config = dict(
    n_layer=26,
    d_model=192,
    n_head=3,
    n_kv_head=1,
    head_dim=64,
    d_mlp=768,
    vocab_size=2048,
    activation='tanh_gelu',
    norm='rmsnorm',
    norm_place='pre',
    norm_eps=1e-06,
    positions='rope',
    rope_base=10000.0,
    rope_fraction=1.0,
    qk_norm=False,
    attn_scale=0.125,
    bias='none',
    tie_embeddings=True,
    parallel_block=False,
    init='orth',
    init_std_qkv=0.0468,
    init_std_o=0.00649,
    init_std_up=0.0468,
    init_std_down=0.00325,
    init_out_by_depth=True,
    optimizer='cautious_adamw',
    lr=0.00192,
    beta1=0.95,
    beta2=0.98,
    weight_decay=0.16,
    lr_head=0.0118,
    grad_clip=2.0,
    warmup_steps=207,
    schedule='wsd',
    decay_fraction=0.672,
    decay_shape='linear',
    final_lr_fraction=0.0,
    batch_tokens=131072,
    seq_len=128,
    doc_mask=True,
    train_tokens=641800000,
    steps=4897,
    dataset='wikipedia_en',
)
MLP neurons of a small language model. Each row is named by its layer, matrix (down: output weights) and neuron, and shows model dimensions 0-191. Each number is 500 + 25 x the weight over its row's rms, rounded and kept within 0 to 999. Numbers have three digits each.
A block is one neuron, or neurons of one layer that tend to fire together. After each block is what it responds to, as a language model described it from the Wikipedia text at the highest values.

L14.down435:527510565495499474517526493554494477451485491475481466483464459495513542511517471458508479505503508487499453478486501543508505508519490509491461502528530496449486540480523523515490504493541494494533524530467504493510533488512503463499485501472493507447497536479526540480521511484479529531520510499462524467478513549498509483445488520552485481493471495496524495522481517503453488497472528500517515478465535528487515551514477473482480494519496471518487490536483463508537518499504566487443515479454527475489496511531535528509479517490493461508487551501521532511514476505486465477
L14.down570:478465513513500496470503515505491506480480459567458475463525475490503489498502494504490473476486538488528478454516521549514545492487509527455490510497550501512537510470490522480460520485529511486510522490494496474488464527472488496476509480497500443506489541514509481495508479507495518526503525506515498483506501504487537501472460519480507493471526535517502503534497490455488495527452468562519501497472501527508500534500522476473506496495516514497500484518502460519494491533515555508444547491484567505459524530504558514505489533491502492545527582509540526507481509507548473483
Surname fragments in names

L14.down132:516516534486496523455510482447515474472444521524497480476488516471509488462543500510530493475507480527507539496457523548480500473499514560534480452508492543516472486524493484508507456516502512510518569497494468505526521501477471478479543521511514501494517530508500500484524512507543498474516506506453527499522497503483549509529528514487509523523531504538529490532478493472490522505460475534532514525504491528454477489497495478518519527512456508479473533514496477510448474488467504500461479517536473522504522517514505476514470499523538490508532526461452503502442503479505450528
L14.down577:499550538461515541482522494513504514548515454535488499534500453514451512547511469511512517497485514471552482457518484537540477473490548487501465472525504517481474497492493488507503531550463503477516525491482496497533496488487499493520519502480502498500524502470486543509516515561489479513509511495478544473570504470507521537517511472485503505515509501415483473508495508495485480492532517537510518483456496489488456504518454525507508517537489487483468470514533481488510482488478474495511480509469489494495451509521490505525526495507500459494480486454477457474555517477472513471
Biographical "was" and word pieces

L22.down46:501518500479543487514520514468505511514542540494472533499498459497467514527492467477515529514526537539495521474500515475509489500441497497504442471531542491514488482495503526497497500516519488490506537481503492533520504506518432447474451514462518502519529510501497494522474528448494539533502510499492497543448484503475514556496498468557480517505511557524539517478528531524487510482503507529507472512513527506487493505460477490491466452523480520507508521504506494537487494492480562482509508523423482503490457497460469458527468507518493493495493484479527473513493498475469517490
L22.down86:508524518523583516500504510489504485493518525495488514481470565451527520513512541494490537490503501486531521493433460487499523512526467494463515545520477493547508468513482542497490525467476505456475483499498513518495487554495501500481526475492485523499505505507472506537476493519532532518476499560502496462542536532443504513463552527476514544513512503482523501518454504474457477528533502471487522485494502507521518504509512520486487532495506462486482460522514534510513513566541497487489487481505487500487440512510465468513542482505535502500502483520500519537501513495505502505
L22.down87:494483466494501496493468488484489575461475529513481480507498482490483504508498505478526511534482524505458498516511514490464502485500519504501527457481511499517481516504477475499518540526510514498454543515479471519526516479463548521551456526510539528481497468528463508494464567502470510474510488527501443508499506485499518501523473465535469468463488506522468503529546448492502515495522500510492503508511471460532474496476529527478478485528520445569524471497511507494480512497498494517553531485452538506507527468467509523510486494523488478510523514489525490486540461478524497549
L22.down108:471516490534495499516457466506477450446534473499533486478533477538458465518460522496487512525505436483517514510465510484486509499455526500536480475530514471490528508525472437510468537487445464520511522518506485533484526530480560505522507490479486511489531508531501479495480479472503513453478458490506499497503512489480507456525476478512537498531541502491522530511523501526508508540529554535504521512499497551496518493513518524494502487523528517518470500457499525515525505495508512527536472466499506508479493474502492499529537464486499493512437526499505489515509464453487514541
L22.down146:517508477489521438497462525457476468499473509509530478501504494508527486554469519497514463498532482507468520488548543543487549489489475508514504500496494475471486482514485467532491528477554487517492487545523537500475450469514502480533460506515471498507554491472520466510512498472494487492518478431523493427492520493517473510501498484518458515495500522494482501515522550489524491530465489505512502469485494507474495539502473447526532483515504531493521496490493501543490537500513469503487502516508505487536474507494493523482449444506469484508472517530535502521504503447482459539
L22.down334:479504466507540479516527505525488484542474470476514521496471517470504513503511521469497487464474504526459506531479495455473488518500503535528514503491525478524467482481516495484483470509483488504467509494522496503516500511513534523517491493491537463451445470480426488485510480479438506486528498449515500522519543503455522482484524555500519476489486485448475495516513503540489510482538490500513535480497503497457504515527492512490489468543511490474526505539448548516521525497486491435497483524501490526510501537502522488477499451497460498525504528484508507542571529516459495511
L22.down366:493538488511555491531504488501509506508468512510469549473500486522565507486500479465511540460500523477551514502501508499475538494457535531528500476485543457500498506496491509493473435501506502524496516481445453482511466494547479464502511506500510471494536516511529520446509514533491479466477509479510520491507521536501492544503476456531457529491494521491511524481522528514505478507497514492495533503541491503476506476447499503527505475484483476485493501467483508511509527484511511504492491546496529487533506511411458543487542518479506512480515515489502460508493502513426512484
L22.down690:525465491484536523490477501528516492502504486440486508504451429487495499492523498493518481461519536523491471493524499507505455487503505525496481534459490527506534505507514538500488574510516485502522522498491491472546500511552470495524515518478464516510457497529487481524502505470471508491481538497524485522491602480463515509495527501500494481507490521490493545479496506495486531492535471451479510540481500517527493418499525515487509513517503552478535488484481478535512487515461487510511486525493545472520514505503434504523501513538523485530478482485510495539499506486508476503
Biographical predicate verb

L14.down272:483454500495448557508474502482492480528461491499527452484515550502509469526498475513492501501475525498479474500497526503484514493492497482499477491496527490482450438456468501501526513483547492512508546538521549496484495464528508542489523457510520528546499472455505512497512485495508519426508565516490512512460438510509475517445530505510494485486473442498538507512472464498519481477488483498512487530534492456489483509485512490492503467496497505491475500497483486541480468488444499463462479509502507525479478486506498489520483488479503441520511508477456499507504487527505485475
L14.down543:476487530480491470498498510505507486497478510511477503521476516542488503496516547495531536475533516484483507536489513487529487497517506552514508456530487484520484517491522504531533542541500552501442498451498471541449510465489520537468485507473496484489537459435499490515478505477481500447520549554486526485520541495529492535497503518511489503492532526535497497538484479472532512510515467522520513494457529497504481522499476498505497520472538537535490507529530581539474502465479482505497486504530500478540490513514479477477448467480518517481505507471517491511498506462495474518
Main verb after subject

L22.down48:474470557510498486515544498533489474539508469522511476477479520518519490435506485494477508523521483492495475499419529491485485536492533489495512513510531493516489499503501549495483503476519490489491484500504501505486504522436512508488483508482550529491477506515505505582519521503470517539491533503496464494513493497487459526512477486525529524458483473503492503535528477573513506471487550494576512459489518508506519515513513479521539514517494489483483559509528497505518505507467544477553487504474504519456512491455496526481501507499510528460490462477458513523503494517490518516
L22.down119:494542501534478449481499503485504502499507478513453471470496478496506487485457525484511488459526569522504488501501480527510461509475502499508497534464445517488473474481477496501438567485490538500539534501507511520531483493519495518542499494493477526506524482502475508484498521491539492497541561528520504472472528502503481445529499471498486439488527507521529518500510479457478506512516504515487461521536469475509486486562468534465541501521533546493459532511506513502508505501506459504509475533467488514503472512511496496466489498526510516463520504451473500495497495486513438487
L22.down214:529448526482495437535516526538476519491522522456515508476477485515487533464498462463527513507479520499435526524483500526499486498541490547481508484463463509504482466536485495493492491544495465460495491519493483470508495484490495518510500516531472474508453506507527509503438470527499497501506444480509469468509519498542485506485509452500492503503487519471485472499485514522533497522517495505462507465526522459540490537501521507461485476536514520503472520465538488512444489475471504524487480559502475535502515495469460511534468517510493502521494479518485519498480528550509503557
L22.down360:498485519494474491507532481505479525494537531518532481451520526514459468496521515515502525432484479529477494464480531497489511511475479480534522479481509503504493480528525494536499484499497479504519507507519514472506512488487508534497525501481457507442487527510438488517519496514513436376533483524472519535511486490549504444476482506488521509474505509505512526492479520470514490508489511455519506514514506485517506442520474523519494502469520517499505502503508471481510488556502538504502520527478484468523506515544538448515497488475512514490503468482534522485482480535535501533
L22.down505:505465498471492510471510475582499487512512519469517471509507508482493502547520528491486498463489514459537510533476489516501517518516444497458484481509475505465531485525497514490493426527483537511519505497530480528508533455496506471489513475523528510448486540498476501506513478503471509439467529528534488484522450520510492513519474501497493538493533456519519495524436494501511487499463479488512529511511500456517478481535514508491473521496454531510483526493504527450494513491559485524457489509496511457499526527486465465491516517505497487493535481545475474510539515500486536499
L22.down508:499514490517500507486475436527560488489502465508521525508518473514493516500482500530520496524458497509467503503501538462487500482517435508465489525465497561477452505512546513526502504463544525511512497466526443512496513501514490490504481477487485491534472538523482484485487467477472538464503470485482493465512562498517474451459454518507508502468492520538467539499525493549496492508448501484488511504518480507495490487522465492478535512505547510505524525505462510503522471493509488475459493483521480433544523521474528488493484505477496518534468523484474494505528510465500498534
L22.down519:510518510501541488490522484474490488499499524482484484554522458473509475510461478461509485514520502480516479512481460478439545511462484474524541497503475521469486508481489530474514505498508506503505465492515509473472529489449462491505492548518517490523446444509477503538499498494498544516452510488514488525475528468514535510554547495489511470489507501483513529488486496475475496506514500525469505462486563520544459502491522510525513534511465552502489455540495476500499494492535552501470488522518509477491531527539506499541461503549531492507486476490487475490443530521494508509
L22.down638:506481520509524528465507484505459520490507472517509493538471494485488479535502497475513494492539472500507541514520488451498475504542531505491531469499509537511489473513491498477489483481512513472486499500569516468510527591497476495482525475469474486499497542524559504478521466526499547484474480492528485493501470550542504507476488517504516488518524481494502493568458525470516506517498485479478487477535504512521496468530494495470487453516496511521490467483488545475496559466533535495505496506496570509482474494487508546478496499530480488506493505522524537502486468467467460540
Split foreign-name fragments

L22.down195:504491533470465520492528494482511495474503543565508426490513534513504501495495504526439519534498508464524496509463505466470482508508497500520530476488538507501502522540531524508459468522512521509503527496424474507506511500484513492486455497509523443507571471492463491511531495510510507437499502488473481534534480498474474507460472489474480484499547502499511493507480521520484486498495493495503505480488528494510494522559469509471542525445511507479557462474515462521537494500475496493502514510521510497474515492468521495515474472458483501505555498511515500514458517520524531504
L22.down227:494514483492540474469494523502491552507496494513511512495503534482513458474529490441528533562549487494506494474464519484465514518544498460517547512562469542481504505531524540521470503505504499467501499510492504530523495480517520472470505475507465461467510489513459487504525506507485521483491564507455472524470496515466521459518475502462552458517487474471504461482528469498518525478487493496529547505512485514511548491470495518495504533471490518522516514502497557547529530490501479483526502503481536496550532495505513483520506513506522501494504503503515488428513483473502492504
L22.down450:497474551502503520510477495478532515491555506507487570516522453451510489521501509462514508531506500547527468466490458533502547529491577484507527483485528513495520518503507522487482451510480529521496520453554523512483508495501463512492522514499512481493460448486469492528525512515489512442505495508530493495478495515497506500529508480501471540477476549509501458507470475511508487529470456477500461521508523501526508546502550501470475506542470493486479479495532512505523519504524560494478531487487487528472499469530470513534467503497543502521494515490493509500524540489506508513
L22.down465:497496463498540485541502458489505469525534462531513470527498511464499517474525511521501493505475514494572527530492513495504494501502503535507512516498491484497518501466555498521469518511541522522490480468510451500507502558512513525465462475523540457498511506513486503494519524539491491496513519552469486471563532499514493500494497498522511498503501463497551560544489497486435523520551503508503514466500522474473528441502526461494493478538502499504533521506516523504540508498512502503554494492536496507526526479469486470474499503520489453553511502505485485481504514522446517476
L22.down466:481480499506468518492509496536497465486519534450486476507610499527496493470516531491517472525499482476498510519501507529501517495506489449502471504515473492543521541510509527494457470494512481484559483503504454528496535532454502495484538500451518469542494481492496546497458511488513496460488490502487495516504468526479503538521444520517482455487536513512537500505486463426474492474542490497495506514493485500500534481485513532496479492516479543517513532455479493457483513509532506502542486499510486497492497507470493484479468513523501562494515489528465488526487512536510499507
L22.down598:471532482456515512471462475458521502483485539489538525486531514488494482524510497474501486522489554441500453546530496543510515498493542490470496482497488485477515522507509491510497554522507504484517514484499506458478495491478515518502511526482510516522500475495396494473477517504499484537485491509466510537509524481494469500472540537536488466519516463459498506476527499511542484470561505472477470486499541506503524509488500448495458491504477506535508505486506525541546450461503537505442488483484506497485510488475521466517467512501525494478500530475485516523476513526511516510
L22.down652:525502514515499483473518497549499508545469475467503479516486477494486502495437538503495441498490496494514495459500473500495514520506501461544514520518536482492486483477478516531504513512509515507530516447498435489533528463515505502489565496541485478509529496511500488549480521493474440429511437539453533492501528516479460519502502525487473462485484486514493529490487491519513487505502494515523460504516491492520497479545511470510528522561470509479454434522504514500509519538505469482484459507520456493499515487476505497529491522494529495507512472458523497510505480508475515510
L22.down755:509455513503503527538479480524489498515531496476521442514532537538479507487479492475502447512491489477509499494532464542504484493491484523485449489500511534513558522457523518510547510535522485546514528464496501518492506522521489528497488468489474519500526510515513539473546458520490534533473474490463522499522520479477427491499488513502513516429525501485482496488473454499555504476472505528535524471487513510498490493490498432516484546481476485477540503530504475520492480510520501498480515534472461503482507511473502476499519520501466510545517494475514459507500496549534498509
Coordinate degree symbols

L19.down153:480490480471479510486510514438506522484515526533507543487459494512488487477526531507504504517536526506543495483513504515503507442502509529459491479534518529515498496512514510490506376483487514479515476508462506467505470465526499535509498514520548502489453517483491461483499473480506521494483500504505488506491444480503518528513491479494487525501462488501495504478500481538496527509506528494467495472490488454491492515477516489543450538473534474468522516467482540497522471475447495499503499501484492497465463473509531461506508509457499486433524481464547516479519500489524466505
L19.down419:472511525465474544487507533536517542521457496495486553494484566495510488472528513513559494469523496500497479471502476504503531513549510522471515484504485474520506498527524479536511432483519500488496496554501535455539502518503490464487474512506530512516485487497480483480481515522496486523521485520500493481543475480498465499490449474509553481491523523472465499512447498552512511474466526527506502520523480474515511491478496481475491533506452520522495495505519550531520535519492509464516469527493503563479502502454500532476490481485523500544520492496524534554517491510534502480
L19.down484:484490527487512497499517537494499491455500479509560508487479494472493578481523526494509496502546495558548480507514519517475539499554508490513460501466491472503511467496567495506485442515511530486475523567492468497498498516500546516482551488531502504491528473472523480480476512492519503506542486495500494530488481476511456512543503461481498496468484512505514528532496503530496505460479489485512510500500540552500500487518527472487494548494498506481447517521493472487486474525455493480482490531510458542536495477530508475510500469516479497494515479510496536505511547498544463466
L19.down652:484482452489457504515546475497480527519508523529499501516483487527520476521491489480479493457544509478460544491458503468493549463485580544501509487524538493479563459481505486512500476479498469482493494482556472485502528515485510506492499496520514480469512477504475493498548435532533515493527483466475542520521525548507492469484527480526509485485519483493519533509472519540490508491490464492482520488512519463492535549561482511549478507501501465496510485493502515492474518526483484504487508541512467507484490489504528470504498523528521495469467462484498482458528509532515501477
Predictable next-word position

L19.down175:512516519531516491507511550460527512549483523530514474509473514506522520442518554466506508479503516516506495491563495510523512465508491514514536513487501518515540504498470474485487524505476508492562488464560542508504466516492493500501478469480485509517532518502519516492529530465494473523488478497502499497524511462506505511486461517474461470465508449480487517477495524486499492508517500503475495500518472440508499495522505520470498495516460504418526486479489508515502491506457471501509501502460491493509476510454574459522489456511488484477519519482511508533510457528522523425
L19.down183:484532480492514493495483448507545518494543506530516488487462509506465497477476546493473484536529513479522508496492526514520496455512526472512487491437512539499496524494517537464513509519508542472478473470509441525491494496473519436508467421490503452504480520513534526500524519469528491506478487522491517537482510531495468491505475504501494446493519496521500522496516497516493492522482476530460517500504489529488467499468485505522498489547504540518477484511477505467464470486518495455535489499491496481535528502463484463471460507495480485457531437444472543518495501511486519507
L19.down370:476537521495519564529507510463497508507522496497469529490538505485525524485498492529502542442526512576493463523564508476498532517487523523505499501507493490507503522496473526503494471524540447508505484534450528471517512506474483473526498492461509517506495497482525514490501552511505485451516502534495506491492458513471514491519493454491479458526495518481502520496499529528474539509494483545506487481485512530521500498512506510503507471523504516440538529485460483532499493474551482487540502465482478480487515471521547529516534469492471516464499466540526473509542480516448483496
L19.down763:489523485514539507493513499461506506452520491469484489513457463470487499488523527495499514484472512538495509511487522528501500470502502504476535479517557498465500518509487539529540493514480448509520525480529525501515475524552487509507485472509487495518503452512454504534466508493462480525490486503410493496491506469475498505519461474494511462492502496506513490517469507495455475453517506505522495498542528522488509510500586520458502506530507487506529470489496480525529478522500537507472476512523460551494479500472451479477506537510465467531456512466568487475496496499499487485
Infobox labels, units, months

L22.down139:479474493483502534506466495484460522529491507469548517511493515520479545521515542544496510500488499492488481489556491499491475535527493513474482532542492480490543504539476470564503533523470521479491489518479528506493492490489464542561513482508523511558518500467526508551549476547479487530532459542531503485534521527504487445498539488491468481507508515493503501486496486536517499511517537532484528476472499502466478479483478476491519518520530508486493518541517506542544460537532506519512517524545508521500486506486496523435499480520499529477510514510481481528496472475512480482
L22.down262:509502524475514500514498489494483529546472517536480516448469508476497508536474490560517536461496540519506493478447542547501488500520548520483516496479484486483483570503517465459505484518477462549512499510461487486494485516532528525506459548556498505537457542496484505511497469508543526515521561484527479494516489526493538526517472491489474531531493522499529513483507511494510528503524494524526491466492474536485543490480532524508494475493524495517506528460497513425510512503475504500515512502488515470507513465538472484476523478509511479479499543492470510473535515510509524500
L22.down362:537508480537467496514499514547539520459480454516486502497501486517503489476513457541501540500521522521520470495503483471501519476506517512535525528468476506453495536474550488503474528535462528502486478491520496516547520473509485514493539508506520471545505467503495525449524519519502492500494521528510475538505523499494548503528450549488513517479531501505456527500511502498516481495498521436505496491517479490552486490549552467496495511499472473533546467507525503508495495525520548461557503479501478503496523475509488531479505463525506539462519513527535454497496514487467486530
L22.down373:519499527476518517486495464483500550545571504449482500484492522534491496507498471513496462466479530517523525488543484476514487464487507541478464581535492534538506527482554498495534543500499519525466495484499470535496467507519549481500506504489495516527510480491467495470498529536488494521491460502525528454490495479509481489476516568499521513454504470485489486509443490518514525530474539539507498499444474514514492488489497502515527497511478510498539440488481503477488534488502524557492513511496489479495498533529522505507517525511524491508523508475491500528535502471537482515
L22.down708:507511463465489499515491559485517465531524486447519506515459479464458491501494504520465520500531515475487517487554498515487502504489493518473504498482516457512543498473532503517575486510495540511476448503508476506511498538448464505535491500472525554465428491485495483493477502550500521481518512517484501540508492473527504502512500542507478494490507522518504508455483492534468513506498539499525423519475525532539496517466489504481483481542494493492505486519526459484505500492474507492503524521499524480538517531492486466478468538505516531559481496463497476486523524502513513521
L22.down709:464508487521528525509495470476446536533499485515549495511478495506458489505504563501491515461479457469468530495481519487489541488489556535488507497471463494472500466533522492486480451488481504497512474500491504469543458484473531523496508492506503481477528459510485501483550547531478530453566494486483471498495486493504522488496478482484444522495481543480543486487488492545508515528485482503527487473461496494466500535490519498522514473513455507463525469552497475475516483509515515516502496526482511512529483490441520507511503476535492492479559452475519486500490495510520486486
L22.down735:471461499526522491531489480471504491535458548450497489458501509485493473492484543475518496513528497531481459499492520535516537511501549549497483513475487487518573509509512528501490565505485517488480475488483551493445526479490496474518509475467481503471509505486498512497502537488492510531438487479464467525517557517487520510456519491506518487498511480490555508519502495501493495488501526510493518523503498456508502484459521481483434509485529510493494464506464488489462488503499461489515450538482494507476473463474505473544485487478475524498468519505457475538475474494494500546
L22.down749:511516524523515507506530550536493464486459477488479507510518482514476471500515493498514517453502524514498498526534446533529511495488514519483438484454531494457517517523521493496468555536449510497484511478500512474501472486545496509517514434508516518469506465525504522520535471491460517516510500533504509528505501519524446495463527534487509546456522493541510445543458482455515487514479500526495530454493524530492485482510496496521502506507519502492520541462498492474470488506489474466517452486550520502493541542505512509481477511488487497510493492524490499500497512514538480565
Word and cell boundaries